{
  "num_hidden_layers": 8,
  "hidden_size": 512,
  "num_attention_heads": 6,
  "num_key_value_heads": 1,
  "head_dim": 128,
  "intermediate_size": 4096,
  "vocab_size": 50257,
  "hidden_act": "gelu",
  "norm": "layernorm",
  "norm_place": "pre",
  "norm_eps": 1e-05,
  "positions": "rope",
  "rope_theta": 2940.0,
  "rope_fraction": 1.0,
  "qk_norm": false,
  "attn_scale": 0.0884,
  "bias": "none",
  "tie_word_embeddings": true,
  "parallel_block": true,
  "init": "normal",
  "init_std_qkv": 0.0211,
  "init_std_o": 0.0,
  "init_std_up": 0.0211,
  "init_std_down": 0.0,
  "optimizer": "adamw",
  "learning_rate": 0.000768,
  "beta1": 0.9,
  "beta2": 0.99,
  "weight_decay": 0.15,
  "lr_head": 0.00696,
  "max_grad_norm": 0.5,
  "warmup_steps": 507,
  "schedule": "wsd",
  "decay_fraction": 0.831,
  "decay_shape": "linear",
  "final_lr_fraction": 0.1,
  "batch_tokens": 65536,
  "max_seq_len": 1024,
  "doc_mask": false,
  "train_tokens": 533200000,
  "max_steps": 8136,
  "dataset": "wikipedia_en"
}
MLP neurons of a small language model. Each row is named by its layer, matrix (down: output weights) and neuron, and shows model dimensions 0-169. Each number is 128 + 24 x the weight over its row's rms, rounded and kept within 0 to 255. Numbers have three digits each.
A block is one neuron, or neurons of one layer that tend to fire together. After each block is what it responds to, as a language model described it from the Wikipedia text at the highest values.

L5.down1768:100134170139107131150105153097098095113167140116113138134142104100147095112103104104122094114131106124143135150117166105103141104077129193122088121108137124106114112138200114131137052152132143119089131135144180125111104153112135098107113169056132115136113091131081125155149116082159137131125130123115145160135129128134111098132150115133110137128089125138112142171133109174130121099140135120099116154099148100137174127112111121163128130115132128129116102121118119102123080132140121114129153136149148109160113103
Dates and year spans. Tokens in date and time-span expressions that come right before a number, such as to in "from 1945 to 1948", the comma in "November 25, 2003", "In 200…", month names and table separators.

L2.down148:120118136034135167106132105102161101164156136112144148122110156104173099089134169127123162113098143137136110115139113124126109139102149142140102132139129112138152122118139136127156117095141134119133082126158097139126179106152135120100134075140135125155096133149091097119136130140120129118097105158132143116182112108137114119086152134146132100126129110151150132138114133156142175115121168099145107138155113107122077126094049097150120126123120117178108121164128120129089136120100121140169113129131117105135135135
L2.down1389:131118148099169176134122122100111099112123125168180158102093152130134110121118098116151072060139122100133140103132143139146117132087143089121108151095129142151120159114127118153091158141111105138110118124121117155120080135165157132137139126155092141138142163125118147117155118144130120104126115145110160158147146134127128137139080153117097152126117077148131167109106099128127113131178160117139086128113127134160173147126118146122148133137101140139115135121081165109109126126145190106130100130112149138146140134
L2.down1794:152153092144135133107170168182125121156089107114159119120145116100103129148121110105062121146139128096156162130109116107117105146092101112125105083117149118115102127162085166143169141136126102108116134149109124097140095103122145148130111135103144123143088146100153135100166154116138132150110133158108137107109140124098149095177136132146102160148142120122105120106139128147110124155121175140107163132154151102078109099113121120168152145135135114128047118115169093099141133164135092120152146140145137120125084113
L2.down2855:104151123158076074153114154107133108101162094155134130145166125107172138130129130082142140151118131145135063169113148102139120067085134105126112108126130138115097150146095112097127147154136124156148137063175131110135142120145111124106117097128133121123110124119129096052166129109145111176116097141162153120066135124133130092124107129128122123116125152163127102151142128151075133109099104099149149065169142104146094172140115134127109093175098143147122145130103118132145072120134142110095109156107118146150139142
L2.down3022:165132130164119135118089117107111142121119099132144177134154133152136090148166112144130163110136128142154123122148136097168145121138131088121097153119135076161131126158120140127159166104138116114126095131137182160127121130103107135100104137175115161132106120127154157134108147091143125159153133135092154133119136102136101137108141073118094158120117153119149132107093112150113138128091099154147066104104156149098127121154094106125145165054104117134132177112137098107167142155064144120087134123142151118153141124
L2.down3122:128159132159141120136100120128098112133131130129107106105123106123123145166121089156111178126096131166143154132133095136128136162115132102103193115078108128106130094155156147137116152113136113137158109122117132114109131116111101101119129141123132112114123119128128129090095064155149176113114122112131145130107103210071157110161099146158111145127187128109109134086123119131150149124095094110114155150107136138113110168123130091122086108138124139139111166147118126121133087164129171164185110116144147123104118115
L2.down3252:152157146140154137153073135104118138132091144130143123114105102132099146134094109127117134178080151123123134124139115140095108122090152119125134086141124091136130131153114173125145113113110142126125139112142110078094150143114095165139133061145112111160126098151172101106125181138135107162178144129137139113148117077115158110121093148128121122114171106159163116124102114114098119145149135133150149144103139140106105139096108127145136130161128134122131146190155112092091081119146167148163139155128144135113124160
L2.down3385:121130154139109088158123151070110095156127134125095139152121129117117129155129134123104122115115137148114140134142054166147143114110126122115125109153147101115123147101135066159121138119140136099155093101118135134091132127082094119102136122102124147175105167160081114133146119179099157135126207120133158073171145098112071169121105134132134137203113123122145106124160163114100102096189163128106139148133130163150112177149159094136154094146129162103100153140094160109154157126123102125135192100078113124133162109
Segment-initial tokens after delimiters. The first token of a new field, such as the invisible mark after a slash in coordinates, Eibar's E, or table-cell and list-title starts.

L5.down2750:105173159145119150133114112081159113138122145132121107140148161159130127122121123131163115138121157127119145137140123129111127116133147090162097115122106095133182133164162147110149143159111134173090143138110122123137165115098158106068122083150088121111133146093133127113114118125105116151117179133096109102131079134140151147149129139163145128098116107122162099103110083095129113071152144113120141129154117109105108113107102148144126135088151142141112128131135090169100096152109115114137125107152080092116127200
Separators in tabular data. Spacers and joining punctuation inside Wikipedia tables and structured records, such as the invisible character after "/" in coordinates, the space before a year in dates, dashes in scores, and "+" in goal differences.

L4.down375:161185141153105117137134149091105149156141088149133138112133108131121140176124134132149122109130152120140123133111118098099155125117138100132122092159092149141116108145102127130147123098156137140104132090167099124154100073125148097085151107125154148145124131144107150093134148095145208146152141113133135141124107126075115124134139112132140115121105115120161148145085128161143124114121116145138162127111127140102117110119149141090130101149166151159134152104078150123148107165160123134140128145142122160094114138
L4.down673:097104112153165095086140133118094132130153175115135179121145110133075140144117109107114106151140087118115099144130160153145081101108128075156167134126139102115136141115081123114127107130104152141114096083088138172142134103153112095137102135118171143113128154114092145132130081129113110117124125094133131136132089140172143132134106158121128133167106096173115116111122132157115117141139175128163102116122177154136146111126128078131106110143171114155080136165144129089121123085099147153109113134112136107118130145
L4.down1111:082172137126125116129114120133086164141110170166173134122112108130137100119103144142142156155107126147109160125142129123104128111107115096140150114130163131153100126134137147118133147157127124089115122092110123167147136153121146122102132119137148120114141172150178109170075130148110109144122164139109155145102106125164129131152105108125097127141125151162121120135124112075121150083111186103136141161127087114117143131128149146134152152122129095154119114151113154136103115124091132141094137083115154140124162158
L4.down1283:145099103150116188111118166143065148081113134132165099118097111164155125101132121105152131125102114127117119117127098180115131098153152139115155118140134098164133121127099194122118110086124132083124143098139145152146110090166097162108113149128084121141153175131136097114104164123099113139116090165119123126112127167130159134133116162100143138128150100118141125117068134141097109157144079084151132090131131085087128136111090155161143098130166087116139108138147110108131128173151151142149099104179130162166116125
L4.down2145:090138134088104136117113120093101103102156135133119112089124156164116114122157120123147095153140136109166117103128149119138118136155089104132137140111143121070195112130160171133159068154093160142099117077115151148108170113104105101122169154111140150108099163135120113126140114117129127122138131175123129122148148122158110123123191135106131147118099114131076172115116107104107170097138142139096129129119128136129162154120130114113125125185159142174153122102159132107119148126107158115113158157132133084149116152
L4.down3231:127144142118151113129143163128074128149166157116096136126126138134137098152134115127133124154106106144107149169127146163143109105083122105105106096128111139111133149109083152113110131162099113150148119092106151151126126128114112121150154123119173080127106118148150182157093149139123163101138106062138163063136106124113134124126147120125112159144092091132089130105130140123130136107147132136108122150107154139175128142130141101154118147114158078162143072103137128108085138108100189118107165171153143105132127140
L4.down3419:104122147152128128142134106117113126135205114140123111100131116082147122099117077121158129112091109104138105130115125127100108141097150118104122096112170124093146153190143108100124128131097125145118110081133121139159145172180136099137123118116118145110121141134125105100101128138121193118086144104143089115117135113141138173121121116124111121144118116134123150132102132142119109129134128127128131128139133116103105120144075102101122114130157105145097123172075122133082166134163179141158094122108149158090128152
L4.down3815:115159120119124155070129155115093115115108147152136099145102140116161130119120131162128140153109117138127098089117204137161138133105145087107129093103146132173101133149121141107112112156124160154121143132149157088113165123154131147092164146137154121120167100168169127134113152129105128117155072161127119112110081151134118143172106122157157139107097123102146153083147161090161156173118119108070157143146123150167130103149111104164137102112129112116117149124092145128189182107117141095180163111098089141152140121
Coordinate format separator. Invisible or space characters right after the slash in Wikipedia coordinates, where degree-minute-second values switch to decimal degrees (°W / 38.58°N); weaker on scattered mid-sentence words like not, to, of.

L4.down162:119139160131136135119125120127096131121130110125150118133118112122133094126119128085092146096123125132117139126152144119118099157125138095121130143142135194111140141103129074068127126119130152129097100055125095168104171081100156140117161092155134089147163152132127182137102078158140109122089143115096150131090096129145171128124078113136118114129130123160104125117137107129145133108164106136118093148103109121099120127094093135127160182104153110124093127167123128150132137094119096099101068144135094142129161100
L4.down1326:103116123112148105103106116128110106113140125105170128101116096134119110151108136122090154111123113114135079096100159119154120136079139149133143153145142087128156161110118152131129168166149167139115147139136138116154096087145125078120111089131107121121119129160121080161142108117126121099174113081131138094132136112120112121146135145132143143162119132081096178125098142136167143159139152120106138156158132116163141190109176105163141123132133114125124109145138134130124137132106133132140107138126107110142133090
L4.down1751:146131111154109144112129116166120151148149151090097135159147112149126098152118141161167093117100131130147175166111086140126133175114133206154106162123110119107135046103135126114117114086134160102109116128141140115081092124168136102149171130149085106112138134113120118132120145146157138133125158111081145096142118112082112124140154133145142108129120137159106135131091112125161138137099118129162171147113131109132125112099140121159146111137113139119152086154135122124106171156112153137114077127132169147152111113
L4.down2702:132125108090092105153122139114167145118135140109119129106136137134120148092158156103129107119138114151153134116149118086097117080159148088089152104109076130165106119153130153124175143128168089166098128068132130132104139171112104092110098150108133084143137087104132101129111134103136160153146125163142171119125098145152110135127065144139133148092088112144130154082119125106110121154109111096138123110102095061094131158117153100136093147096110165135103105141142109104110109183151102138122116151141139107107135117
L4.down2943:147138111155125145111140147131141085106175149132142184092146112147093128092120112126195131134118074123157127158123121140135117136165138104090105063153127144118145166146147124139160118163145183144115113109147112125118117108114098122150136172085128109118129139101158125094136132117161150129143118082136118153113135134149095110124099141144128065167108118119088118117123160150103127079116109137098116177120131102153135115087113127119100129113109118156138154114149122176121163167134121078153119102103159127141131100
L4.down3386:160109135103123130144125137108089109102093133138115130154137123091148138156152149069106118107117149079157109123159124161131171121126121180106114153099145135154155098107169083082134094077112102126136130124118138149139122112127137126109126126121098097128132121112115083129126159123141116159127151140140092062118152158120116119103104092124134121104128116184185161129097102161108097125133145140143149088149089160103100167148139112191156153109126157094132112169112130142111109144112120130125135121126169103136136099
L4.down3678:142090123092143127192133134151174101141125131140115111143103116120149120106112124130128127137127173119094148137119087159111097083174112099139131109157109136121173152119081122145124168123103118127129144082153111079129134139082125106119133119114108074146133124135086145099138146143159181156124135105084102167143141125112173126105140077125088124113108099169120129153123150097128098114130113142098098176140140128116069181112150118124146094110145150141159094124112122122090128104102097097141152149162133152129123151
L4.down3925:133131151104146085145133142162098129085102126157103089133103121155147102116122132098086102119158117095151141100134109128121102157164146123122157124141134104120143078080075132149133129122137122145133147096139168138102139111130119130142131148132097108122119178123119117182153112094112076107141158112141096105080135161153157159152087153119134094147148132154103143112101134115118083164115158084107122138127086100124150121120119137147147157116134185104148093140147182166121110079161128101132121116141122099135144095
Year ranges and year prefixes. The connecting word in year spans such as from 1981 to 1987 or between 1968 and 1992, and century prefix pieces of years like 201, 199, 191.

L2.down682:123115080182097192129176123121143120124145125083143143122126132121138129138120092127132121117134111096087132141176182110081173164082112153078124108165131119146149130106150159161164117121121140137125113146174122150146141104100136154125120129124137115151164115129138165122112133155090118083127142153110084154116151154115140150139134118120108111089137164149144149145126099139111154079143139129160105095138113157181139109137111123104145144151109124126061151131165106104102118079083097105135139124108104116152120109
L2.down1492:095156116158132121131130110157115138166098128143173188139173128105129131121137101179115111169167181107133134143129107111104127121131162139129149120109161145112125132121124123169125112133147151104142105101117138123132121126105092119125123129091116161164157084127133101168082166129149173112127116123139124139142125133169149066112123130133155124127162103121146106134121109137135153112117118133160128129077149095095141081109129087113143117146116115118097116130185127141083084123154127153133101138136099083146126135
L2.down1739:121103157159128153161119137126155095120118109111175156114117134180163079117163133124088137111130128111100112141087144152135140128108104124144121116118121143097137112152114105146103133135148117128106128114186137170143129131150110139092142105073091152105136103122132157079157115142132105122133108135109177084085161182154172082105139138106115154134113144154091167129126103165158109120127148179144135134120126148165155158077079150150143123137111131138132123106128113126123148103134091172121112159120150140168132108
L2.down1900:127152113148091109118136146147138125136095095142141142125165156120141159110105119165107115106165107111092148134093139152087143127118112129118101098133157116147133090116166133109123108147109160133147082165169094103155136102110148159122123124103120131088124098104139136151097137159143142169127131133192095144119141163125162104119144137108167152058080117106112125168109147097134159150138142198136096153091122110105129173119180104186156132162161117181159082152145121119130135107162123148105111138131138147113120152
L2.down2521:120149105151128101136140139186146125105125140171137085133106116104115115100124135137116068163108151156152116109133093144128099147099119097106181138153139081142152137114189147129116173182067093096111124131141079139136141130124124114140107127081127113137097133125122091104161123138145147149136124112172164176147089085117136105143111156122153133148157122080119142146118142149108069121132092114165131152101089102126142149131123139119132108135118122166090129110124120130133149105163101087145136096135168108122104173
L2.down2602:140130137143115099127160186143086134116121127064100129098112098129146081132168098145111123137111110089128124111112147097163141084108134140138137082132138132136144131142091110114170155155166143134136108093170124120156137114142136123103064122117113141115168069122125131124133133123175146168151127145139103121130118123072121133140119140091148098135135173138136108105152158156140174103114167143142151130137132083104117133160143117141140132115149130138119103141160153133132125107132120140098168137148135149102111135
L2.down3120:110120152148139135111135148117101127132128122086173143169065142137159139150107123133124091095097159114167095162122154111090137150108143162125130131135148096154163146135118152153135132152093151131125147131166121138149114134079106127126112128112133115154122114076083140145120158117115114086125139159122133138155120111115125098112117188146122117122127120098156126131107116129147163085140131106073114105118120157167120132134155148126164163129124098130141114118123128138120130121119136118121165133142119134131134156
L2.down3199:124096115139071131140127142145108084122134105148122136207102137146167135117120090163126126122195141087120134123189107171101153146075110174078163124144108118128126078094136181139126104135120109124096169098107109152120137146143115134139138137105121114133098127136154104093103122128176146109126137162127122142115103130130090093120093101131108120146113156124153121163127133172122144121138107148154118111078115193131109153093134060132141148164107159132140108137119120097123100128129125109133111142125106161101129120
Year first three digits. The leading three-digit piece of a four-digit year (201, 199, 195) after a space, parenthesis or dash in dates, e.g. "In 2010", "(1928–2014)".